Weights of a small transformer language model.
Size: 8 layers, width 384, 4 heads of 96, MLP 1024 ReGLU, vocabulary 27047, 35M parameters.
Architecture: RMSNorm before each block, rotary positions, no biases in attention or MLP, untied embeddings.
Training: a variant of Adam for these matrices, 382M tokens, 11655 steps.
MLP neurons of a small language model. Each row is named by its layer, matrix (gate and up: input weights) and neuron, and shows model dimensions 256-319. Each number is 200 + 20 x the weight over its row's rms, rounded and kept within 0 to 999. A neuron's up and down rows have the sign that makes its largest values positive.
After each neuron's rows, "fires on" lists the tokens most often at its 100 highest values on Wikipedia text that the model never trained on. A number after a token or word is its count.

L3.gate349,179,207,195,150,199,217,184,171,192,178,203,218,226,193,191,209,179,234,194,189,176,195,242,214,188,236,189,204,193,187,204,221,237,190,201,251,172,190,198,238,223,217,197,217,203,183,202,224,194,213,238,189,204,213,230,196,214,223,218,170,199,215,194,216
L3.up349,208,183,171,226,211,222,217,200,202,194,211,221,187,203,222,186,169,209,151,195,206,205,186,204,198,192,195,188,227,213,165,222,189,213,176,206,191,204,199,183,193,205,196,217,215,142,199,188,195,224,199,170,162,194,208,211,211,201,207,195,199,186,201,175
fires on: "-" 62, "d" 6, "–" 5, "ose" 5

L3.gate57,182,186,218,177,165,191,216,194,210,190,195,201,196,188,192,213,186,216,205,187,203,207,225,181,198,220,220,172,205,193,205,202,189,186,166,197,193,164,210,181,179,201,181,174,201,162,202,195,189,168,231,191,219,152,213,183,163,203,223,199,226,188,167,245
L3.up57,173,186,210,185,208,185,213,202,182,189,192,211,172,176,210,227,213,218,189,201,196,167,199,202,202,205,202,162,194,185,173,194,195,194,176,196,168,184,209,193,181,148,179,220,193,208,209,186,204,197,216,188,237,225,231,189,146,191,239,243,177,228,214,217
fires on: " |" 39, ":" 12, " " 10, " to" 6, "up" 6, " against" 4

L3.gate243,203,195,206,215,218,206,178,193,189,192,193,169,199,213,152,204,208,220,200,215,242,210,172,197,200,251,199,196,196,232,185,224,207,183,190,192,180,229,225,178,205,189,217,227,204,144,190,234,209,183,192,180,188,196,167,199,205,230,234,195,180,215,201,231
L3.up243,186,185,206,209,204,200,217,183,199,193,174,189,201,229,201,212,202,194,219,197,192,182,179,203,217,198,242,202,205,169,194,181,220,209,169,194,187,184,198,198,207,215,197,206,192,196,233,149,210,224,200,185,193,203,162,203,190,186,197,210,172,199,207,197
fires on: " -" 36, " —" 24, " " 22, " –" 12, " he" 4

L3.gate512,179,202,169,191,190,206,186,172,194,195,201,199,199,252,208,197,193,211,198,159,220,225,202,201,246,211,178,192,205,194,198,217,229,192,173,189,196,199,211,220,175,222,206,218,220,172,219,166,218,201,210,192,186,233,215,200,184,183,177,217,217,172,178,228
L3.up512,142,194,169,189,188,208,186,196,188,178,195,233,171,248,205,192,190,201,206,184,214,214,191,216,217,217,188,195,195,188,217,211,264,213,158,175,199,215,179,202,197,184,172,186,196,197,237,178,192,193,195,192,204,217,187,201,195,185,176,219,226,140,166,209
fires on: " /" 18, "2" 15, " of" 12, "6" 10, "8" 8, " National" 8

L3.gate620,186,203,234,195,194,213,185,205,192,175,203,197,170,244,212,217,189,213,229,162,202,227,226,202,202,192,205,203,194,232,217,244,228,198,169,211,225,199,212,177,190,212,199,206,214,182,199,166,194,183,210,216,177,215,175,185,185,202,168,207,218,215,149,215
L3.up620,190,194,225,206,204,219,205,226,175,173,198,180,195,245,195,204,182,209,221,157,197,216,205,195,200,205,185,206,194,224,223,233,231,199,149,188,215,204,205,200,180,172,222,192,235,220,198,168,214,188,211,201,161,222,163,199,190,218,171,204,217,178,154,219
fires on: "-" 26, " to" 22, " for" 19, " of" 16, " and" 4

L3.gate26,166,201,161,181,232,181,204,181,204,178,206,203,233,188,184,205,204,221,167,158,190,193,191,210,201,169,198,204,192,218,213,196,213,197,155,244,200,183,192,187,178,214,189,224,227,194,181,172,216,221,187,221,192,190,236,206,182,193,195,202,238,201,212,197
L3.up26,150,211,175,173,185,175,202,181,219,197,175,185,202,179,221,210,207,236,159,165,191,220,211,199,203,167,177,202,195,224,220,196,197,215,170,210,218,213,190,191,172,196,193,225,231,204,184,170,208,208,177,188,219,212,222,190,173,195,208,197,261,198,228,190
fires on: "8" 32, "1" 22, "6" 7, "2" 4

L3.gate726,209,184,219,227,218,230,182,166,181,189,192,216,193,226,184,180,184,235,222,202,206,191,212,206,240,209,193,237,221,212,237,234,217,197,204,230,168,200,170,219,191,178,218,205,231,196,223,194,176,202,229,194,239,159,220,208,199,182,210,193,185,207,178,160
L3.up726,181,156,180,199,236,210,224,203,208,191,211,225,210,215,186,182,189,205,210,167,220,182,207,210,179,219,212,197,231,191,173,174,212,193,173,203,183,229,161,183,202,187,204,188,215,201,218,189,188,188,202,166,220,197,168,183,194,180,208,183,190,159,204,198
fires on: " was" 26, " is" 24, " were" 11, " are" 9, "," 5

L3.gate410,198,186,223,180,213,187,188,201,183,173,205,203,160,202,200,221,195,218,151,175,193,205,254,195,191,176,242,196,209,176,236,220,207,164,190,195,213,195,186,174,210,192,212,181,175,237,223,195,216,187,194,210,186,192,194,192,184,217,231,184,182,182,204,195
L3.up410,205,183,220,179,197,179,205,202,179,202,199,179,155,212,206,223,178,177,156,170,171,211,233,175,199,188,232,192,201,189,221,203,189,181,172,191,209,197,190,181,211,181,209,212,173,225,213,173,245,170,200,206,225,205,201,206,203,172,220,188,195,163,220,198
fires on: ":" 24, ";" 12, " will" 10, " would" 10, "il" 6, " " 6

L3.gate223,219,176,198,213,210,224,215,170,235,193,226,192,194,207,193,206,206,163,180,223,214,193,219,180,210,206,206,224,235,216,212,190,163,170,196,201,199,224,205,201,221,224,205,226,221,202,211,192,224,187,172,186,180,198,198,213,241,181,214,244,214,203,200,206
L3.up223,207,213,160,219,217,196,194,201,172,207,226,179,230,193,206,179,226,195,206,215,206,229,196,244,191,204,188,237,214,215,197,192,192,159,188,202,169,229,198,210,168,197,163,179,193,221,213,210,216,196,182,212,190,183,186,174,156,220,221,175,195,195,184,201
fires on: " of" 15, " place" 13, "-" 12, " order" 8, " held" 7

L3.gate822,193,196,198,193,183,182,180,175,224,188,222,192,213,187,200,226,199,227,190,187,212,206,240,204,205,211,229,175,189,203,223,216,197,218,217,205,212,192,218,168,219,185,205,235,190,171,230,221,183,205,214,195,189,190,182,190,195,216,202,206,229,178,193,194
L3.up822,181,211,204,186,184,171,180,172,233,164,204,201,213,167,225,220,194,214,182,191,228,181,194,207,193,178,225,165,244,179,197,226,196,218,196,219,231,211,229,177,216,189,206,202,193,175,213,212,184,219,215,199,213,202,184,207,179,223,186,214,196,197,223,181
fires on: "." 21, "id" 20, "ed" 6, "eb" 4, " Nick" 4

L3.gate556,177,179,184,209,200,180,200,178,207,149,217,227,186,222,191,214,230,178,213,225,194,221,227,203,194,194,214,204,169,194,205,182,249,153,202,229,200,252,183,192,183,184,212,182,217,189,174,206,195,215,213,187,191,155,195,200,212,167,202,204,237,197,172,172
L3.up556,184,212,241,157,191,232,208,212,208,199,235,189,211,191,195,191,183,217,231,194,185,218,229,169,162,219,252,216,198,182,190,200,233,202,216,200,216,213,182,186,211,203,194,181,180,182,206,198,208,207,191,212,210,224,215,168,184,223,213,185,230,197,184,231
fires on: " as" 32, " |" 17, " roles" 5, " role" 5, " play" 4, " –" 4

L3.gate649,194,159,176,245,217,220,178,180,175,188,226,239,173,184,203,182,217,198,231,206,192,227,179,221,242,234,166,208,206,203,183,188,200,189,181,212,201,221,205,186,207,225,170,206,204,184,195,206,169,211,192,205,154,206,168,188,217,163,182,204,191,178,169,204
L3.up649,179,183,181,185,193,233,212,192,222,177,202,261,165,167,189,176,218,206,202,212,196,224,192,165,208,235,204,200,202,191,216,206,220,202,196,210,185,217,190,192,217,177,170,189,217,187,182,218,150,220,183,218,212,218,171,177,204,179,165,206,215,199,195,208
fires on: "-" 28, "N" 14, " C" 8, "." 5, " l" 4, " X" 4

L3.gate601,259,176,175,183,182,219,180,161,177,183,231,195,207,222,197,194,209,192,201,182,197,193,225,216,188,266,190,257,223,207,189,214,194,202,214,212,202,212,173,178,247,174,211,182,207,188,199,183,182,200,213,200,217,183,184,190,201,180,180,179,183,167,204,207
L3.up601,217,199,205,176,184,235,160,219,179,194,227,220,203,229,216,177,180,221,221,167,187,210,204,213,202,231,187,194,228,219,229,184,172,200,172,243,194,221,204,190,210,193,216,197,205,147,211,194,183,228,211,200,214,183,178,188,214,195,200,211,209,223,193,194
fires on: " and" 51, "," 22, "ly" 14, " or" 6, "ally" 4

L3.gate480,195,206,209,159,216,190,197,168,191,187,196,176,201,198,200,208,172,214,225,202,167,189,186,216,147,198,191,194,202,193,169,198,217,179,181,218,175,185,207,196,204,199,174,211,200,192,193,190,183,200,250,181,196,176,184,197,175,226,200,195,220,184,199,199
L3.up480,226,217,217,230,185,161,210,202,198,216,201,243,179,213,189,184,211,238,228,200,194,197,197,199,209,210,230,182,206,173,228,169,133,195,238,229,207,162,198,196,217,171,166,212,183,186,165,171,151,181,202,191,175,193,206,185,190,192,219,212,175,172,181,216
fires on: "==" 49, "===" 15, "R" 15, " ===" 5

L3.gate525,211,172,193,203,219,195,199,185,223,215,194,193,216,181,211,174,227,174,206,183,181,198,209,184,179,195,184,257,210,200,196,212,192,201,191,215,176,217,171,173,196,205,220,190,241,183,212,188,234,203,197,205,184,190,195,172,207,204,178,195,186,201,221,199
L3.up525,212,211,178,207,239,206,218,216,178,182,216,229,198,209,198,184,192,192,236,207,200,192,178,208,230,192,206,204,194,218,222,214,186,205,181,225,192,179,182,200,189,241,178,215,178,218,220,178,187,187,198,190,228,200,180,229,239,205,194,196,203,187,200,206
fires on: "s" 16, "=" 10, "-" 8, " September" 8, " found" 6, " November" 6

L3.gate662,193,165,209,161,210,210,192,188,179,184,231,187,179,192,138,210,199,205,192,186,190,194,225,159,177,204,211,194,194,176,219,182,249,197,189,206,170,200,196,205,172,222,165,179,195,199,205,206,193,208,232,178,214,229,184,183,193,188,202,195,229,184,184,214
L3.up662,211,188,205,179,206,213,201,185,192,199,203,178,193,186,185,204,196,221,200,189,190,223,208,170,189,179,176,186,199,194,186,206,207,199,201,217,204,207,207,212,201,209,170,167,190,214,194,219,214,175,204,188,191,202,140,201,202,196,181,215,224,180,193,261
fires on: "'" 34, "s" 31, "." 4

L3.gate385,198,191,181,181,219,186,225,184,185,185,207,183,211,199,170,217,175,212,238,210,204,204,237,208,205,227,247,211,228,233,192,178,208,207,175,202,181,232,205,201,198,197,219,189,204,191,208,155,219,213,212,217,238,184,201,203,192,243,205,183,232,223,211,211
L3.up385,216,197,167,188,212,201,212,204,205,196,239,215,207,183,188,221,247,186,212,239,246,192,199,214,183,141,228,209,206,218,181,202,208,223,229,213,219,199,196,208,202,196,210,193,199,245,198,187,209,184,219,229,207,172,250,190,191,219,170,219,194,225,200,223
fires on: "'" 21, "h" 9, "is" 7, " County" 7, "igh" 6, ";" 6

L3.gate320,177,184,202,172,210,198,188,183,214,209,217,210,237,182,199,219,198,225,193,214,223,207,189,178,214,194,167,216,160,237,196,209,231,199,228,211,219,200,195,178,204,229,184,194,219,189,218,187,129,194,183,196,221,180,185,203,207,216,188,202,225,255,203,211
L3.up320,191,190,216,188,192,193,181,212,207,218,216,201,206,181,223,228,187,237,233,213,174,168,167,176,188,240,206,185,181,162,168,162,230,231,199,189,207,208,203,174,188,189,165,169,200,192,208,219,158,197,226,206,212,186,213,205,170,188,215,244,214,185,188,219
fires on: " as" 40, "===" 13

L3.gate977,219,186,192,209,204,228,201,214,217,205,206,177,173,208,197,142,193,193,202,205,188,181,222,197,202,210,173,220,223,209,236,187,160,200,218,213,177,235,201,210,223,198,192,193,206,205,232,202,176,197,170,204,236,181,181,192,202,182,195,217,225,224,226,163
L3.up977,205,181,209,209,189,222,213,207,183,203,242,246,231,194,189,192,189,226,232,210,208,251,192,195,201,186,213,184,175,192,229,185,171,187,187,219,180,190,246,223,238,192,206,204,201,164,209,219,165,204,216,215,224,159,189,223,163,230,206,227,217,182,208,206
fires on: " and" 47, "%" 13, "m" 10, "ly" 5, ";" 5

L3.gate754,199,189,188,228,232,199,188,146,198,172,195,203,212,199,204,222,196,208,204,177,167,212,195,201,212,187,189,196,230,205,162,196,208,185,194,240,182,198,171,185,209,197,191,214,203,176,197,205,173,214,187,199,162,194,181,213,218,197,183,234,198,202,179,189
L3.up754,205,256,197,207,172,197,173,223,203,178,185,192,218,224,199,204,186,206,197,212,178,206,204,175,227,216,192,175,188,212,208,211,189,200,214,200,205,174,211,192,220,168,204,200,191,200,184,208,171,212,190,187,160,208,182,212,209,203,178,183,194,204,150,207
fires on: " with" 30, " have" 23, "-" 12, " has" 9, " had" 6, " were" 5

L3.gate89,181,177,181,218,202,214,198,168,219,160,169,183,184,175,201,196,230,188,196,183,221,229,191,197,190,165,227,218,180,194,200,235,221,206,161,195,197,211,197,195,217,169,189,220,207,167,178,193,140,209,221,201,223,173,176,195,176,220,177,243,204,212,207,161
L3.up89,166,222,211,198,193,189,236,163,237,170,156,241,199,185,201,165,225,177,214,199,218,233,246,190,167,180,235,157,200,194,207,221,199,200,224,162,171,212,210,198,181,172,183,196,204,215,187,204,175,191,183,231,195,196,199,167,181,204,168,213,225,225,230,195
fires on: "." 99

L3.gate252,222,185,208,177,206,189,165,206,257,181,233,194,200,211,193,187,194,173,201,181,192,236,207,202,224,193,198,198,184,194,205,214,206,193,168,225,166,177,203,202,201,216,189,192,218,184,224,210,192,169,188,224,201,178,191,191,233,205,186,201,210,199,193,201
L3.up252,229,236,165,241,239,211,215,198,184,197,180,215,205,202,216,194,186,194,241,223,205,214,172,195,204,178,188,211,209,213,180,193,169,173,233,184,166,211,182,211,217,208,203,192,216,246,181,191,196,186,164,189,209,175,200,198,206,185,185,174,191,208,187,204
fires on: " most" 37, "%" 14, " Most" 11, " who" 6, " many" 5

L3.gate218,198,190,162,199,215,157,217,185,206,178,229,186,170,227,177,209,156,220,221,198,243,186,197,193,195,238,216,179,204,205,189,245,206,182,193,184,212,216,201,207,211,248,160,194,209,213,203,212,182,167,196,188,239,186,171,210,206,197,196,199,197,215,231,179
L3.up218,203,228,185,194,264,181,197,196,199,193,189,209,218,219,199,222,239,202,204,201,176,166,224,202,220,203,175,178,213,217,168,201,230,194,199,202,210,198,195,220,193,205,192,226,203,215,189,222,202,201,201,225,223,218,214,180,205,197,247,210,183,219,238,208
fires on: " " 34, "1" 28, " been" 7

L3.gate374,202,211,192,186,200,189,185,214,188,170,173,224,214,215,197,224,223,214,178,190,161,208,216,196,189,192,184,166,216,182,183,222,224,201,201,238,175,193,172,202,168,216,205,206,183,196,218,198,175,221,198,224,201,160,180,202,175,170,198,197,200,186,243,212
L3.up374,195,208,197,192,173,207,195,197,223,232,189,166,202,248,214,218,231,212,208,183,174,205,224,192,187,212,210,226,184,198,211,204,218,191,211,226,204,215,177,172,204,190,166,173,184,232,187,179,144,176,188,232,212,224,187,169,205,156,192,198,143,194,198,244
fires on: " had" 42, " has" 20, ":" 8, " have" 7, " " 5

L3.gate166,186,174,189,189,186,185,171,200,211,191,178,203,209,197,185,195,213,232,189,213,177,222,292,210,183,198,197,218,203,186,225,205,195,149,214,203,204,228,189,186,184,225,208,210,198,186,209,219,198,190,185,189,183,178,199,200,203,197,222,204,205,168,192,208
L3.up166,196,197,183,177,232,193,188,163,179,186,247,227,193,165,210,192,191,212,211,180,189,174,205,194,198,202,228,199,193,190,182,174,204,204,187,226,201,217,199,221,196,267,196,201,196,211,172,176,207,180,208,187,203,213,204,233,216,184,244,177,222,191,203,165
fires on: "-" 38, "s" 19, " the" 14, " is" 9, " his" 4

L3.gate147,179,206,162,184,201,217,175,198,231,224,208,212,203,179,198,185,195,162,189,179,225,168,212,200,218,211,228,207,182,257,214,232,188,177,180,174,150,185,225,220,240,242,182,199,210,163,210,201,197,203,191,192,197,200,227,206,217,178,182,210,216,203,226,189
L3.up147,203,192,158,210,178,192,215,219,184,195,209,186,220,192,216,244,179,209,233,229,180,216,201,218,181,178,221,206,215,237,215,182,191,213,211,207,214,201,178,187,207,174,196,229,199,204,175,202,213,236,205,210,185,145,194,212,219,182,227,204,225,176,188,193
fires on: "-" 73, "=" 14, " =" 11

L3.gate186,178,172,181,206,203,204,187,197,185,217,210,199,183,201,177,229,190,218,236,182,196,203,201,200,200,214,233,178,207,201,196,194,212,197,167,164,194,194,180,202,206,183,190,193,213,190,223,179,227,189,243,208,220,205,197,196,204,189,193,182,183,183,218,219
L3.up186,179,167,173,174,209,188,192,173,217,211,198,197,220,196,195,216,218,188,233,168,177,173,220,206,210,213,209,190,204,174,184,159,171,201,217,181,190,222,204,201,227,176,192,187,196,211,204,203,179,166,213,194,171,193,200,198,212,183,183,216,197,203,198,228
fires on: "'" 44, " of" 17, " and" 4

L3.gate702,209,199,184,237,228,240,185,188,175,193,221,240,191,225,181,212,180,209,210,206,188,186,196,171,197,187,204,174,215,216,213,202,207,192,216,181,175,205,244,214,219,233,202,220,176,154,225,171,201,164,199,198,206,225,187,219,227,180,226,214,211,196,196,202
L3.up702,204,184,194,223,218,195,169,171,175,196,186,220,203,236,197,214,160,212,224,192,190,200,198,193,189,218,216,181,198,199,204,195,207,217,202,214,173,211,204,200,200,234,166,221,194,187,195,158,180,168,205,181,212,206,201,196,198,192,182,220,223,181,188,235
fires on: "," 47, " and" 20, "-" 10, ")," 7, "'," 4

L3.gate961,211,184,219,226,215,218,178,172,206,204,223,220,201,240,194,169,224,228,212,207,180,210,199,183,162,213,236,178,198,226,194,195,222,180,236,224,177,209,192,193,238,196,201,210,188,230,199,217,182,184,195,202,197,173,198,202,192,215,233,193,221,213,218,195
L3.up961,234,191,177,173,185,200,162,191,192,201,225,191,216,217,181,183,226,191,196,210,206,229,226,212,197,167,200,201,180,176,196,234,206,172,177,205,175,188,223,223,210,200,214,184,196,181,206,157,226,201,214,176,186,203,161,203,244,154,256,194,195,197,227,195
fires on: "'," 33, "\"," 25, " –" 7, ".)," 6, " —" 4

L3.gate373,226,229,174,159,198,210,214,201,218,161,194,205,202,200,199,198,184,192,195,209,195,189,206,204,163,214,174,191,205,179,213,227,214,205,178,193,195,229,197,184,201,238,198,232,251,188,209,185,222,202,197,169,192,205,173,196,211,201,196,230,208,195,211,185
L3.up373,215,214,177,168,199,233,200,206,207,166,208,197,210,192,195,201,188,213,171,208,185,199,201,213,190,230,190,207,218,175,211,201,194,224,184,212,198,246,204,192,182,208,203,198,224,174,208,196,217,214,194,172,218,192,193,212,223,207,195,220,199,214,199,174
fires on: "4" 29, " won" 8, " No" 8, "s" 6, "-" 5

L3.gate396,199,221,183,209,214,201,183,220,223,197,229,224,200,232,205,207,188,197,194,173,200,224,194,208,227,195,215,212,226,210,166,203,213,171,144,226,216,238,221,176,197,167,161,218,238,174,185,193,197,181,180,245,212,199,189,178,168,237,212,195,192,214,183,221
L3.up396,199,224,205,223,219,186,202,213,213,200,241,226,197,195,198,190,174,212,196,191,203,203,174,214,218,201,211,187,214,199,181,191,211,172,165,233,227,235,211,211,191,190,178,197,203,210,192,214,183,169,173,223,216,210,212,149,161,228,214,199,181,210,176,207
fires on: " of" 35, "0" 13, " " 7, " by" 6, " and" 5, " Label" 4

L3.gate908,157,164,220,197,192,213,180,159,182,201,219,219,208,210,198,159,189,202,203,209,208,220,206,177,215,246,212,196,235,235,194,193,214,189,224,173,190,225,236,224,177,195,187,188,200,203,184,205,208,233,195,228,186,197,205,200,189,181,223,191,202,201,173,191
L3.up908,149,163,226,204,204,191,183,160,198,207,208,212,207,208,196,153,196,193,202,188,200,215,199,173,232,220,200,196,229,212,179,195,219,199,200,159,174,228,239,217,179,196,215,190,183,242,174,203,230,254,215,235,186,214,209,205,197,179,216,200,200,206,190,191
fires on: " the" 36, " -" 10, " a" 7, " s" 6

L3.gate1022,218,181,197,211,188,234,176,170,168,174,197,244,172,216,206,203,185,219,221,199,204,204,190,200,179,253,208,190,200,219,232,197,207,213,204,236,195,198,208,210,203,223,167,207,169,156,218,180,156,184,199,186,228,199,196,180,189,196,174,235,227,180,177,207
L3.up1022,185,183,190,213,199,205,180,194,190,179,201,226,183,237,210,218,157,225,226,196,202,225,189,169,158,238,205,191,192,178,232,191,214,189,182,217,189,212,199,188,185,207,166,205,175,185,223,159,197,190,203,192,211,199,188,190,173,190,182,229,226,173,179,208
fires on: " /" 22, " who" 17, "," 11, "'" 11, " has" 6, "===" 5

L3.gate472,202,200,191,174,203,217,162,171,148,156,218,202,174,214,206,190,187,208,249,170,192,169,202,176,207,211,193,189,182,178,230,197,246,204,183,225,176,223,174,191,189,184,197,180,204,215,211,152,197,198,171,233,210,189,174,203,193,205,202,215,204,205,242,214
L3.up472,184,198,227,179,208,208,208,189,183,211,183,204,181,226,190,191,202,194,205,225,198,179,187,204,199,183,211,205,186,170,224,183,238,189,165,177,194,206,167,200,150,231,187,178,216,215,224,163,213,199,208,169,180,190,207,196,184,197,184,140,174,192,192,166
fires on: "–" 21, "5" 10, " of" 9, "4" 9, " /" 6, " (" 6

L3.gate79,187,193,234,184,188,175,190,179,176,189,190,199,202,198,157,248,227,238,203,180,196,202,218,196,189,205,238,174,198,179,186,199,251,199,165,199,161,210,193,186,193,205,206,176,192,225,220,177,204,154,193,201,200,184,222,179,164,221,219,205,175,229,229,196
L3.up79,194,200,207,180,170,209,191,223,217,189,157,184,191,201,166,181,194,182,200,194,203,214,187,223,191,210,226,201,211,198,183,192,182,190,175,226,147,221,155,215,223,171,183,197,185,186,207,208,239,187,201,186,202,203,162,176,196,204,186,171,188,204,187,237
fires on: " in" 27, ")" 14, " April" 7, " He" 7, " February" 6

L3.gate132,212,205,175,177,212,189,151,204,208,204,199,171,185,251,171,199,198,219,209,216,170,188,208,184,186,219,210,178,188,216,190,184,200,176,171,214,191,206,191,210,210,242,194,195,198,130,181,213,206,203,194,232,199,179,176,214,211,203,214,224,197,190,233,197
L3.up132,208,203,166,154,183,189,191,206,212,254,203,190,204,215,205,195,194,206,213,245,183,198,192,202,170,211,194,204,203,237,197,192,167,188,159,176,198,236,211,216,198,198,206,192,200,162,166,194,216,208,188,210,195,216,200,220,201,182,224,208,209,192,224,173
fires on: "id" 22, "=" 15, " =" 15, "-" 8, "u" 6

L3.gate883,170,204,198,172,175,225,206,165,236,181,232,197,207,221,216,200,176,223,200,201,171,225,215,202,166,201,225,230,209,190,191,200,198,188,157,185,168,201,224,171,183,215,192,223,206,187,198,189,195,209,204,204,211,177,190,187,186,207,222,180,215,207,158,217
L3.up883,171,188,196,177,174,189,213,164,220,201,212,177,180,193,224,172,216,200,217,198,202,204,207,234,212,223,229,199,199,197,188,200,202,199,164,176,177,204,217,219,178,195,221,196,199,168,214,202,176,203,211,218,195,191,215,204,209,207,242,196,206,206,149,173
fires on: "\n" 26, " born" 11, " signed" 5, "===" 5, " passed" 4

L3.gate685,176,180,139,185,197,221,216,147,211,183,175,172,184,185,193,232,212,225,175,201,195,244,204,204,206,194,193,239,230,236,224,207,242,204,186,191,189,206,177,199,177,173,181,220,180,196,253,190,180,206,207,222,217,170,192,186,181,190,181,236,200,208,181,201
L3.up685,215,195,170,193,189,224,181,207,223,180,185,156,205,159,185,225,212,236,181,197,214,191,184,213,172,196,211,240,222,209,180,217,229,193,212,183,160,165,182,198,205,192,197,199,199,231,206,204,192,224,195,188,180,224,195,191,210,191,204,228,177,188,196,235
fires on: " St" 34, "." 16, " st" 7, " c" 6, " Michael" 6, "St" 5

L3.gate979,207,228,158,187,222,191,200,206,226,231,208,229,164,195,184,181,194,206,178,219,194,195,190,220,148,162,149,184,198,220,217,222,179,190,197,190,183,211,199,199,214,222,210,235,198,194,203,195,214,203,175,215,191,187,191,206,217,204,197,203,208,219,227,170
L3.up979,213,173,184,197,234,192,248,181,219,190,180,216,202,172,164,188,202,213,217,191,165,165,211,234,181,225,217,202,231,227,206,224,152,211,200,216,194,217,204,208,206,227,199,183,188,190,156,218,209,236,187,261,216,187,175,186,208,202,186,230,203,192,209,214
fires on: "–" 31, "s" 12, "7" 10, " Division" 6, "-" 6

L3.gate619,195,215,185,194,230,194,198,174,219,199,207,211,193,233,204,202,188,219,191,170,213,197,212,179,206,191,183,229,220,240,208,197,190,179,196,197,223,198,184,198,219,228,176,193,203,179,197,216,155,188,190,167,198,169,178,194,191,204,179,233,207,178,201,194
L3.up619,219,231,184,214,238,210,191,214,195,194,178,208,215,190,183,177,262,202,214,195,219,186,155,186,197,154,181,197,190,217,211,180,198,204,214,214,169,201,181,218,217,228,172,216,195,195,189,209,131,197,188,183,198,168,182,204,194,163,184,204,205,206,206,223
fires on: " " 39, "1" 36, " I" 4, ";" 4

L3.gate704,160,187,211,159,204,180,152,166,230,189,222,164,215,210,177,216,183,213,171,223,174,193,220,172,210,191,226,213,187,179,216,198,187,192,143,200,214,188,199,195,212,199,205,206,184,221,199,223,193,187,177,164,227,189,168,199,218,173,230,205,206,165,223,218
L3.up704,165,178,198,182,227,203,181,182,200,169,200,197,207,187,208,213,228,238,206,215,205,196,199,182,195,202,202,204,193,213,155,181,206,166,209,158,202,196,206,206,188,197,231,214,149,224,180,200,206,205,212,197,222,242,198,257,214,199,225,162,193,196,192,230
fires on: " " 69, "1" 30

L3.gate388,195,190,175,182,225,215,188,186,213,221,206,190,175,214,156,179,238,191,192,203,193,190,210,203,217,180,200,223,171,263,205,229,204,195,204,183,179,203,171,220,183,220,222,196,215,171,192,182,184,193,202,221,184,182,213,226,201,181,201,190,180,184,213,168
L3.up388,198,191,185,196,204,194,213,188,193,197,174,186,181,173,204,192,170,187,221,232,195,203,201,180,198,201,185,217,228,200,212,202,188,205,165,181,210,223,145,195,227,179,212,193,218,184,189,217,222,227,197,203,237,211,192,175,211,196,190,224,181,195,193,199
fires on: "an" 16, "=" 14, " based" 13, "2" 10, "id" 7

L3.gate16,205,193,199,205,195,218,172,168,235,199,186,207,221,205,188,175,180,193,171,207,217,165,188,213,203,198,186,236,202,217,176,201,177,183,206,225,171,214,215,206,232,179,209,230,225,198,194,204,197,225,177,197,206,187,200,198,236,200,187,222,194,207,234,182
L3.up16,190,219,195,224,248,203,207,176,177,183,191,249,169,221,224,186,210,187,187,202,175,174,169,197,197,227,187,211,208,193,207,168,199,201,204,202,206,175,174,207,205,192,188,188,186,209,181,231,186,211,172,194,190,220,187,193,171,225,171,188,175,207,190,159
fires on: " of" 22, "," 20, "en" 4, " to" 4

L3.gate408,187,195,165,220,221,172,191,180,210,216,189,192,177,209,183,207,204,182,230,158,192,207,195,211,156,219,218,213,185,218,188,203,213,191,213,204,178,208,204,181,200,238,187,232,216,193,228,186,190,206,213,206,195,180,178,218,219,212,184,215,232,194,193,251
L3.up408,203,204,190,192,210,209,198,225,207,193,209,230,144,199,221,172,238,193,221,174,181,201,199,207,197,198,219,202,190,201,220,191,190,196,235,207,177,203,174,175,233,231,202,183,200,220,218,167,157,190,212,196,213,175,200,175,247,184,185,211,218,240,223,235
fires on: "/" 30, " R" 21, "l" 17, ":" 8

L3.gate405,219,175,172,252,207,219,183,148,222,198,211,213,188,212,164,198,192,190,182,212,217,225,195,213,224,203,176,240,195,231,193,193,192,216,176,235,190,212,192,190,227,193,189,192,216,198,183,209,180,196,252,207,207,159,222,216,189,166,203,228,216,216,185,167
L3.up405,197,226,181,203,209,198,228,180,185,200,172,239,204,166,144,190,204,238,203,215,212,210,212,212,208,243,206,198,209,165,200,208,231,226,187,194,186,234,209,212,181,216,202,205,194,238,153,194,170,161,203,191,186,196,223,221,186,195,231,198,198,181,196,214
fires on: "'" 36, " been" 16, " were" 15, " was" 12, " be" 6